Weights of a small transformer language model: 4 heads of 64 (1 for keys and values), no biases in attention or MLP.
MLP neurons of a small language model. Each row is named by its layer, matrix (down: output weights) and neuron, and shows model dimensions 160-255. Each number is 128 + 24 x the weight over its row's rms, rounded and kept within 0 to 255. Numbers have three digits each.
A block is one neuron, or neurons of one layer that tend to fire together. After each block is what it responds to, as a language model described it from the Wikipedia text at the highest values.

L4.down270:108071132139148108118130151121123098123154110140083111166163129128155138140105083172147174143106107138133113173111123094103092108155138133119080170152156123179122146121152162145147080144115110114100106105086141102155077146111149120136115182130173126109103114174125127119095139135093116158
Responds to: First token of the part that follows a given name in a person's name, usually a surname's first piece or a middle initial, as in Joseph G(leason), Charles W. Styer, Dave K(ingman).

L7.down83:089130112089148154093181171151124119117122103132131138134165131144153145110139158134136128118101165107154135113170110142132092132115116123095145136117112134161132136145111133118148119121150159174121132136083175128073131102091148160106150107147152115110167164134083153103155166140147106135
L7.down98:123118119139121133140099120163135154121121180144124132117080132133140135113109138127105118113100086140159139145144093114163127142133150117085151115151090116151102117127112134107131100112120155168185105150148140125107186127109168125130117103120098144132141156140134170100163144104104090088
L7.down220:091118121160115132094164146084116113090139146127096144142106108155124140093141150116159098133073152129126141104144084131104139130135111155118152171109132116113128094124094111088112129114097116139137130110173092088166221170141108109135090159169131141130140111115151106130114103116085151143
L7.down251:143086084154118161132097129132129117088094111130120126151143171146169122135174112141139117111144200168105114158118128116126162129135134112155155105090130134091111155129165098125131135124121138109150136124188123145162092118099143153124129151139106120107137133153123136111123120164127147120
L7.down344:156106144075172127144110136094090133126117151157094145113106151107112105078144123125172096150132131079145138170116086171180200145101183128145167113116121134089126125092125096148140167103089068157145113125145092144154133128115149107121128121152124139101167149097148122127157129132145112107
L7.down471:113138144138132157172050157162176154141125108166116158087104150118168130122146123128120111154134114103142160133140144113150144149101170153102083119134120128123168108134097109123161146107095118120137139102093116133148154146118154094142143112119138104105154196180109151149133129136110107128
L7.down494:114146090137110089180135090146159142109142154117111126129152123133125130112121151110146100125101167168134087131151127152115109120147110127116117089138144136118149125146141119127145153165177106137116099111091144143090165068089120160103113151163074102149129163141149142135140150125128105142
L7.down908:129138118074087169161139115095156136137164133188150147094108156128086146122154174178142108101105134143162119080141108153144171147109130122140120161105190135150147102120165134137111143141141127102112152146192117104071082087131102130116109104145106109091107158135120158120144107148109100122
Responds to: Periods and closing quotation marks that end long, clause-heavy sentences in Wikipedia prose, often at a paragraph's end before a heading or The.

L4.down116:165137175105140133176126123133120111149090156167120153124104165092095089128115170167091139096089109147090141162099102098158159168104181171117124138140122157147119137127137115148118111142097099131153199074117115132141188148120138139137128138141127129138115149123179119106159111106135123129
Responds to: Digit pieces just after a thousands comma or decimal point inside numbers, mostly in election or sports tables (1,857, .205), plus occasional mid-word fragments like th in Elizabeth.

L6.down63:117095126109161151117177087138170173087107112161094147140103152140123141117111183174112138163119082138121146155143139092122123112143088120108115153147135127162113140089133103127125096148109096072099131112129125130141129132096112180150139111123116114138154129143098175126130118117132082111
L6.down207:094141103150113121117168115159132183138141146121124096112121151141128065150117110100116134127168088107113082106126156163141106100156098161156140162112114104166084108142143148147116175138084107133131143129117124140094096111151099145115111139136102169146134063114149075147104119092099118065
L6.down488:156115105169113105137087096129140141116085159106139101124164124139137104128115156158125122149088176143114126132150126110183109107107144128093130140105120158158159139166155148129123124118142121163140114109128127144138111137103141122103122179149145123160154151146117149126149144103146143147
L6.down531:168149106157145126092090132149115142119135103107130128113157142126107126180123089132151125125149105087125129132086117097112165138127128102122115168156102096120121098093118108143144112118130145116114112153195089124119174147115136125110130150123123125108088110099087145144146096143157153131
L6.down633:134147119146109161110128120114134132136163070076151130108145176088128095122137183163146129132091096142135125155134172156101114121125141127139105141136169120086127099136144130172122134137136096142167114137083159165139109127138089122116099164069096148117125129146163171173116083129110135123
L6.down672:107121147102121102109111158138120115126082167156118117162117131111124124128146146122114098171132115122109138142158166096114152119102134150093113145150134147138123138193130116124120141085080110127134120156169102103116152110128154099144102148146144126097112125132083120152143135137128180111
L6.down679:168139155148102128102139159115144143116121160118159114137121121093157121167134107100107085135136111118128099070138118153080106174094134119147149118139086127134138154083100152117093103123095124137148143102149136124139182154081153133110119121108115148130102092100148119105115109153126168149
L6.down835:168154125145116120107128123148134145106097155109116108136117115084136135136121120127106139148181140058115132119160119150142118128141096140124186126129090180074154104110122122133119103074161135107112112151130130125142139132111101114159074135141077144126113097141130115106123126150155126121
Responds to: Sentence-ending periods, commas after introductory phrases, and clause-opening words such as where, when, Nearly, If, in Wikipedia prose.

L7.down9:086150114142095144134134137156156117114108149160129139130119077081118138097139157130123131127106110118125154125156077117136155126105131113146079127139145132170105152161124130155125120120135125131116123069078109114141112130125143178141123109117158092127148162148100162102133111136152166179
L7.down17:114179184121122115152129119122089099158140150118131117117120139146157123151100132114093129176120141143143140127134135129148128160143098136114101095177091156146142151076146108131124095119088146139103127090129119112100133177116125168151117137119118113141171115145133145128152123134085133139
L7.down375:125139139121144114146147126095110139146098098182151133132136120115120125148146155158120142155124135098119147099128097107098111145137156143136119126116130122185064118172123149159116144132109124167095098099121151143109106118135136141118127174134117152146113143157148144089133135171182142155
L7.down414:136141118119131150117165095121164120103139110106148112165128117114162117115156142139136106143086154102123109119129144094084118126090120102151148096098181142101163112132125133132133097106097134111107172129094162116117103134136115131163132103109123166110143130159164136161142149128145160135
L7.down795:103119127096110125167143119129118139101151137129112149141148117122124144123117132141132146172087185150128100107117087087110155194098168149151120117148108101137158127143153172154143153140148133089151116090134095147089139149138097171168120101132091153133083103134095087137163127172094116114
L7.down810:133179139156078163079156141098092124152186092121112139140151116124137107107137120107136111133106126123174149109139140133113126160182126116108126119071121150131133136106140162129100145128126139136073114111119088114144108149178195148115130137123128141137116132152145119135074111121123082122
L7.down836:115104120139145110124135130126164090090095130146121097156120157135146115112135122144172105116138106130131118123119154170100148100125173131110112151114199122163115157174085165157121104101130097103163099107136098132164145146166114145091095130107111102116115143152127153132146105096122130095
L7.down881:108131090124105082124143113131110121129117130117103096141119128060080163153138153109114104111106075103147084142115148131140121080148148163119129126137127153149114109135134128077133149152132107129125123140075140133127110158086141122133127120045116144098118118113152114111120152157127123157
Responds to: A lone first-letter token (K, F/f, G, W/w) beginning a word split into pieces, such as surnames like Kenyon and Greeley or words like foot and frostbite.

L6.down27:133141096178161152125146128155107134135112155096133094136118131186115130131090111113110109114153101125145165131115125115131107117146115125149153125167123169096108136140139151142137104120134164128131083088161144111131158096093129133119100134141144156058131141115133136147148137091121103133
L6.down243:139104137154116146082114145083132173129131152124149142121090117131139117155127189148170130128114139122140136132137074116105165119109097097165088138124115123110123088118138119115137147108133104126112084102134136119119119089143155118102126118141163095138092126154166141131089110111120185106
L6.down261:132131138127114171121088161122098118097137160118142145129110120144070116113128101096129126129137123131145105143093101124156153120117111145137120105138117139102114160173123175110114143145136116134113141157095145086144174135094123167150145126063146139135147148098153097120150106124118132153
L6.down373:149136115114138122115127124061142130094146122136128151148111129137137144153137119109120120110107092109128125093142151119137141117169149113127128163168141124134125150131148132172171104130112108122101073101082145100116146098138113084137137148132137134139109111178137177099100111132131123167
L6.down574:095137148113146127131176121114118108122124134118131121109113135160142111134115096122166119149133122137163117100176154125117145117118123139096137096172138102137110122112101074120153130101156120093102118058158136122087121156149107137156087048087163151137107163108139119125142140151083095113
L6.down675:093125103106110130094170115146113095101134120149119151166130151146098115127118109162094164165155093175103141135124064065109135137119186118104124106159129133114166140082157046117101154089117124096084134122100175124089135143125127127130099121085163087165158097128158112139125131119109146124
L6.down849:105157091120161158149123140133165144126097117146113180156107131117155151137121121119143146093118115125100159108166098129123125129129176107084160085127121081141168123123102153129162096104150115112115154138113164119124086114132143120143121148117107137105139152101183103140141128094105151122
L6.down988:119087119137124164143137123091130111090133119123125117091128116118133146163165133116108141159134156128124104128119159120091152139103122132159109158105106114175149134150176135116123118137156125131083093085097132123118102129133126151116127123117178142128101068156140132108103137122141117087
Responds to: Fires on a split-off first letter S or s that begins a word, such as S|he, s|chedule, s|ide; K or W pieces do the same, more weakly.

L4.down119:104086159142127132148164167117141150115138130157143156162165101126115157168127101137153131121150167104153132139114135106150116111137125112114153143145116147143125114125111146174148167163069108160143092151104150167149085115097145118147094141157136137097113151066129159070136127163141118142
Responds to: Middle pieces of split words (di-rect-ed, re-ar, re-ven-ues, follow-ed) and periods or quotes closing sentences, often paragraph-final.